config = dict(
    num_hidden_layers=9,
    hidden_size=256,
    num_attention_heads=2,
    num_key_value_heads=1,
    head_dim=128,
    intermediate_size=704,
    vocab_size=8192,
    hidden_act='swiglu',
    norm='rmsnorm',
    norm_place='pre',
    norm_eps=1e-06,
    positions='rope',
    rope_theta=10000.0,
    rope_fraction=1.0,
    qk_norm=True,
    attn_scale=0.0884,
    bias='none',
    tie_word_embeddings=False,
    parallel_block=False,
    init='normal',
    init_std_qkv=0.0154,
    init_std_o=0.0154,
    init_std_up=0.0154,
    init_std_down=0.0,
    init_mimetic=0.7,
    optimizer='adamw',
    learning_rate=0.00168,
    beta1=0.95,
    beta2=0.95,
    weight_decay=0.0,
    lr_head=0.00684,
    max_grad_norm=2.0,
    warmup_steps=224,
    schedule='wsd',
    decay_fraction=0.579,
    decay_shape='linear',
    final_lr_fraction=0.0,
    batch_tokens=65536,
    max_seq_len=512,
    doc_mask=False,
    train_tokens=601100000,
    max_steps=9173,
    dataset='wikipedia_en',
)
MLP neurons of a small language model. Each row is named by its layer, matrix (gate and up: input weights; down: output weights) and neuron, and shows model dimensions 16-143. Each number is 128 + 24 x the weight over its row's rms, rounded and kept within 0 to 255. Numbers have three digits each. A neuron's up and down rows have the sign that makes its largest values positive.
After each neuron's rows, "fires on" lists the tokens most often at its 100 highest values on Wikipedia text that the model never trained on.

L6.gate484:138151125125126119145104153142096147156090118119161144117144116062182154150135130122150129157108118093186130109120130114108108095121107116110119111115117119139133113150145136134125114101141156141147114160130131123094089099098136076145126144165070129094129083113172147118124125124116179131171086097097173097108142153115131126159132129141168137148115141166105101168100106168130146158147
L6.up484:150112084087119099118154160156112124146155112112135155127092143107090130103163125104118135096145123173093134141117123135111175120145102129135104148157148138116124127137175131163107129099131135128100158126156114128174119159096112159117147196091105104101123134137093165149112137176114115129141110152103131151126098119141121116120154104123109080149160102121176111096140157130101156140132
L6.down484:122129103132138104139108084116163142120079207125148144115152102158136090102131138127141089172101100156125140133152127113123128155116110118138138122159152111106105104114128159150134152147143135110160094156099124141145124115099130166166095073117115117129127154102114064115127157111122102077128146129103128078125116123142120056145105113158130113153114119161125117119126120140153129109140
fires on: " to", "=", ",", " in", "In", " July"

L5.gate623:143116122119163106107103115126134131118109165111098103126152117137124097116121145132180146176087147126133154141090154090098159164130091144103165181142126113143117122108125090115162167091132112163125120134129099104123109151118121144132137145100099113111162130145133110174108157135095135094076165135107170095167090116089151138098103145119117129099153127154117129146135098117151186133070
L5.up623:144135121110087147135113107146187133153114105147115116100172108157130178121096080120173172164151146122132139126140110136149166110124098096153125120126087153123135104135149134166143089147150119139088141185110161153131135151113073147127114111080101113133113163079137144101129142109108127170105109065100103126119125130139158148102125091158101133167108156119080156139112105115088163117147
L5.down623:140135168129103121092110156100129109141143162115146103099092109131127120192133110112131151093151115105091164162144136154166121115138150101132128102150140134158126124176148144119105165122088118132153111180150152114127130143121147110109130158109120119165093103144123111142093121155145164118121144144174123082113107114135143118079139135137157120119129109127129103137121117104138116136156
fires on: " and", " to", " or", "-", ","

L6.gate291:143062124160118095096109129150096053104120141113077154124174131139124158112112117132132149109112144156190094101135123113143135119138127106112139143156108140104119136139142125150140135123152151104122165109167087107107124110127084160166151131167086150102172118112137137119135149097121121133147113108130136134149131148143103103130156088196147171118093167130127114136142123119109150136124
L6.up291:117115110158110114133105114097090132121119117128129104155137097072146140113146137148135122118133110133129138148148120136202120135124119168065117142118140141109095136150155122101185092100144148121158143127135115136137152120164119149149126149120097154112145159132132132142142148127111086130101104146157165148121097158152132097086149096124129102153092102145128135127093075115162195117101
L6.down291:149188136114109145102123096115110129111093175123117156105112144149139141105109122160129080093091083157149128137113105089146099134122094074156146185176197147095131167097119157119078141141109158128144114064177116119143130173098144134136132134153097150129176155147089091137120119096111110169160108102103121084138146119143099142107127112133124149106124178141132147134186133133128125135133
fires on: " |", " at", ":", ",", " in", " to"

L5.gate483:120129157097108132096157141108152113073175126137145113141170072161136101117150138140146127142139126108123137143102163110121140155160131128092152143153098121137151111142126105072090132101160105139123114079111128099106094144145139120144157133126104122129112124134127100166161087141145113109127169139081136149104158113099136114161135148165143145132089132129128080137138145110116072156131
L5.up483:139141119143107176118087156100160117135149105105140095151105143128102124086212114075147145102118064131090127144123143175152148165124143109133102102143168084093146137123133092155120147137139128108083127133117092113144139120148141127105141156140134134122110124080158151151078127131107100155112112153138134140132151144089151115154119108161121174065142123120119107117110099164126142108127
L5.down483:163117141112102128123106127151117134123130142172135148141134083095125133158128153161129099124200102150130116071126097150095115100122108088107103122142152105121143133104121111116153129121154103108114100130101153170096131166133145107145121114131118159127091132143095137129164116177139156115142130130167126115107136118130135129118162109138078104162150126130082095125078116110116116150120
fires on: ":", " +", "{", " her", " Area"

L6.gate536:136126119128124135159113120114155108070155141140128137130152160130143107116130109132171156128108111131136159123159104195132131092143130114094130098129168120097119155094148135154179128125129134106116164125119126128153108132130139133096140140110108118147109124061124108130116119114112172168134131123181136123168135132133120137133100109115111131111130163096165172122120131135134126100104
L6.up536:107192124091098136137136148126084123093132170091146182104132160127162168101160108162127134116134084173120073151087121119086139130084125177134148127105108157156111128128145145136158115094073113132132154120114116149118174150189132083126152149171117178112168150122146129150139160135120150163104136112136095121131128104148116133115130113108115125125106109141170090140140115130131131111142
L6.down536:144098166091117103103135099119138099137144121128127136133128177079146157113125147161107104119141130153116113123129116157096130101101111060100134132125108139131152139092112131105107101120113126086107107119165121137122098151117107108095126094105124121118142186157129114180121113107126145181095114134084134118148089129126079124078089103139096150128119151140111159116135158099120126156172
fires on: " of", " |", "-", " and", ":", "="

L6.gate648:141108125106171131132141132145166111137112180107129125135113099138163118138121177159115109137107129184114108137124142097117154141113142125135119131147157123188101147116101175160115110138116128116121068130108159111126144101128103149067113132134110136135162157117135125116142143119124135126095136112165147142125128140129156126120140147151097155094123108140116150145126127144080093116124
L6.up648:080110121175132120120157133100146158142130121137112117152115105117153101132135148148110110107111136102120121106161163114153144076119099080105130146118099123095152123105098082160124125157159129120127121123126162158124096152117148162135143084128082119098139137119165145168136139142182119169134147135081110112135133099109084177120119160137127142141074095145145142144103099120106143168094
L6.down648:117147097122135149131165124143130178097127143147099070123093143163107143110120095135132122137079129169181130134120149121118130128164133130226115152069107110128117139145144156154130128111120131147106117151144131124131145149133119107153129152153109070143145113096132093100089099123141142147111156114111124110143129126121129135160138138172147125113129144173127102157102147095109140070115
fires on: "\n", " father", " (", ")", " album"

L5.gate12:194118085118132147126068098094152109116159112145145121161115185159123117118099158095173153138134097089151136133146111150078119156139138088117129184144159136117127153129122109096172136129115129098106139147127130109101163111109110116092141111114124086110119112084150118143149137133121130144141103121142138156170098138156095160146134094149154102156123129116152136160146137131165148125155
L5.up12:161174140125155118150093094092091117127143115182113127147120101096180141123144136142139078111123127144106102133145128131083114115131113118124167125125127148114123127149148169118115113093098117122164083129131134112115093127125114127131169166176115125134125114168122120101140087162093101134085065125140111100108126136141123107153116152113123097120083139154126121127151134184135173124124
L5.down12:144115090153152118158095148157147142080075140136100120133115117123161135115108163106129108130123150121136106115116103119107122126086078099157140157182112141096086144072128096115111168121111107133143133103104131114128104176157113118128074136125095090161127141129094130139107134128163115152140124104080098139125096132165134077105124163199118087115173149142139142083127111102148133136141
fires on: " |", ".", " 1", " 0", ":"

L6.gate210:131110110124096194134115095123118155149141166137122176119138125095136098156101144116087130164131134130151130163118125096170143103103135111123102141129144138167136139134115145121086157128122127145118130139104150051153146073123164143119159169102106159111166114096109145155106125164096127136148134127156135134146106148091181133146089137090142116119115152074133148079185120137128128152115
L6.up210:103109132116122109149100118135174204140104122094132101119172094130120116180105101127125125095130121173200113111152140127129125165146163096157143121133140146154128098145075108156122143130143136102130148084113105140167162109075071103110115111142085104127131144111161131160129113115137133142123117176157136108140156112140109110119097132122138105119126126076095090186115167107107157136127
L6.down210:115159113150133148120107143108116109084108120149135090137132107088080135136136104127127141116123131142128131100138140171147165120134097139116110140151161142086144152153134164165176129162133123150126138146162123101129105125084143141096142114095075155158151141124146115128126157111095123109154169100086104093133109133154152132119148179142141152129147125140144161168132110111085125144156
fires on: " (", "(", "2", "c", "1", ")"

L5.gate204:148155128152114130141106081151164129121112146135106128068145125131128120138123129089119108112119145158132130117132094142152121192135086135098142148123123179114115126153077169116097111092140137178141110173115101129073150119136125149149173123136129136135117137100103139175095125102135127126085121106135156147158099150133149135083101099123108106118111114161140099169127135150118118102087
L5.up204:127103138162102108115089084148129063113127124156117123141067167095130098157154146117123072132137106135161104103158097128094165156108118144143132110124148143066159124127139109156134104119117130156128148075096093115144151097133109135128118116138133137098129163108133111127135121128127141134110112115152119121157126110133101081137176126135127117163133145137143125119118133139137150108108
L5.down204:113118085128159119108176129145162148122132159133124137140124123104140101122154153107136140117088107139159110149127080139127131163146107119142105172110118160130119100104168185107081163119131129126136077115124097120141123122150157108158148109117127090124150178117095096144108121100155151131087160122128117127122176119129075160103108105087135098092124135096101112125126141138135097110149
fires on: " at", " in", " over", " Time", " It"

L5.gate431:170130099153107124105132141119087146140182139151116154135123060142138113161114115119178150148113144120149126139112106127139122156135121138103170107150104141161135131114140146123162114103150143133127074128131168081103126158152127153125130091102137134126155157078162104165155139127132107117123130131121083119106142115133148136099159105126118119131136102119105087150152112136085163129125
L5.up431:165113088128124117151152140124126126136107138165126147113152114136175140153120124140150143150131145156072147118140124148138129119128086094128121120128133143158110147167148149122099134145157114133076143136116147136193130105102095138096116104138113114152169132132160181093160147144132111128127152114129140107145126154142154146117117113114131092196150106153102145142096166120130103118115
L5.down431:126150095128107143145133154118100137155139110116137110111146051095169117142102149114129112149105101133057115132163115136105126086145102130134115117147102118132142082158091134137097119124087112132159113120094124094109156129141129116105119126121152152117133121137142138126124121157147118168145087155094143113125095113106124124092134150118163126166134145133115095154146107126146149079110
fires on: " and", " or", ","

L5.gate642:127108055094162140148134133070165124123184149120115130099132158140123104114142091117171185129122127085126083125116127156147098088162141095143106136133094122127146137114106140103127107109139163109108123181126146119129165118157134160094132079144087122105111130112168121138118146121150138092163130158123121118144143183138182136089120143124126126119091129128118120119104102119138137149115
L5.up642:133147146158134133169125107099183134145102167173128134170145157115116129119109106130097150194138105132140095093187116130097152170120154137128142133111135096114138146087135129176107130113126108132093158117159064139116116103151156101103110149138144095117141147099144133124138155115154137097159115109138103160117146091120165115129121148108138091125106154123143094123140118116100130127134
L5.down642:116151158131150128126117141150163093122099127161141102129128145126102131089102108097123136141107119135128154148117115104085132123105177135049139131147138097107160160140059122090099100138070144108108112106102098111145102117142103118121104154104162159106119142120123120145139141147140148097150127134102167131093118122150144146155166134094123163164098092145135126114159127136115131136098
fires on: " /", " |", " of", "d", "n", " de"

L5.gate351:122118118152115147158094166127148112086135133124110119150092134114122113140154157150152142077123113128133084116097090155110125111114160129129093131119133115096124143125129148141152086142203135124133128159142102110130129150135154170112101101117169139093128155096152113145119128158138111122142159103139123155173141140135136095144133069150161139143170129106135141130136136099122170133172
L5.up351:110142120139098185147180120117142092144147136125127143083185117114132130121143140143162145117108149108143150140122132113135127133123116137108182146099110119109123130123144126122155142123134159108119130145121123097114134129076156134106133125150102129106156121125140092112108136096073113123126134169122180163106083104112170120152173118147125159150074122131102128184085125139115134176124
L5.down351:137150148141147051165138163105087081145144174116095123156136160095120132159115138124194075118124134130081101162138120146108172122145170092132146121160130117150108149088106150125159111144130137091115136109108104143157109147152142137140122159116152218141134129160105160128142134106142110144127127136132183097138106148159127146135102144103141147102128092149109132146173125147111112150148
fires on: " |", "d", "S", "t", "er"

L5.gate221:155120105107128150115116134121167136083119146126109141173096066125148112111141133063143103090119130117084121135160110132119133121071141149066146110159132131079078162111135131131136069095133141140123185135111118118135119119082120146072153152122083140078112128130154090136157144156112100126100107133141110096125105173154154121130104143107047138111135104117152170096153087134137173144124
L5.up221:128123121099123138159143160108126078122098134097121110112104100092138113150136132142173109112133148153140158089119121099132102103113139116127116090122127152122133147149127121128151107137138141131149150120131167146099120148124144110145115129117113109131134091166131127131105126139134081128120164122087129065151064122158126101132129099134106101073095066158124137153125139130119166133143
L5.down221:142163113117147093117153090147112161117143152133076116113106148159120120127120175140104158136174132082138089073159123144145138138172157107167115131102107118146106140087181122115126186137145148140137098148136098136145109122140100156175144073140134102120097126138048139120148121169103120100141157111150153143134156143150127121169129157111151081154132106125100143154100139133110119148168
fires on: " as", "d", " from", "ed", " of", "t"

L6.gate282:149153129145147112148145163127102085157114087137095102126153113158149127125155083114082084096112124123098125101120122158076155094112139095146104102159141086138124158099159128209116097119141161148159154142101104147130091122117113102131135127166161098159152165161132136099109128121115159133159116104135127120094131137120142176151150125139117137140154108122105148136134140143139160155137
L6.up282:194122124096117136136111100164142125108099155132166152114150121131127150140095121114114122122123126106158124121134135119105080126111141165165103119138137129146155129152143149139177159107139167114183160137115165155100101134112109120108104163126079107120128142139140199112136122151129173149085113140112127134155146161113183136154132119100149135109110130106128138156131092151173141165083
L6.down282:050079160143153131137137117112132156137167159150127128199095096107130148159118138134124146145145114144122136099124104154124151155114147174140157108114141128119111110123091077088139143137137122115141092118162134154141154136129150118127142132128146126113098110096113126108159173157130130110132118125135128104149133177113104150128128110150130115131129133115124134156137140111132120121160
fires on: "\n", " |", "\n ", "|", "-"

L6.gate503:096117121126139144125107121164145129085106147147145116119145135135118113111111120113141084149105139107161118127119152201150150103130129127133133159142124131099142181147134144127119154117123138118101160136131105098141119124144087134124128127084068145120136134114118133139145135126122051141133134136111104137141138165156110128156123103149130118103155093160162123106133124140081181167130
L6.up503:124143151157150137166141160146129131115103125120164101137114161143127158095146086120173076069153105177160153119143147171125140127093134139098117123103115104084120185116146122079156129114119136106099112136117116151116133120147116141099128136045109148123144137122144152134099143117125088126145122123103135126123163119162127139140119075165135154114114119160165122158167104134100160126116
L6.down503:110145123147146138126149112128127130137107133105132150094111160137118083127138113196096120112174106144138140112117098138126121156099082127094105143043122134149113120121120098121116142122111134119143112102137127118141120134142126151133150124133134125103137154144137134113103131116112110147113132108093084153080138108118146110133129105117106150150144176147160083128170127135133117110140
fires on: ":", ","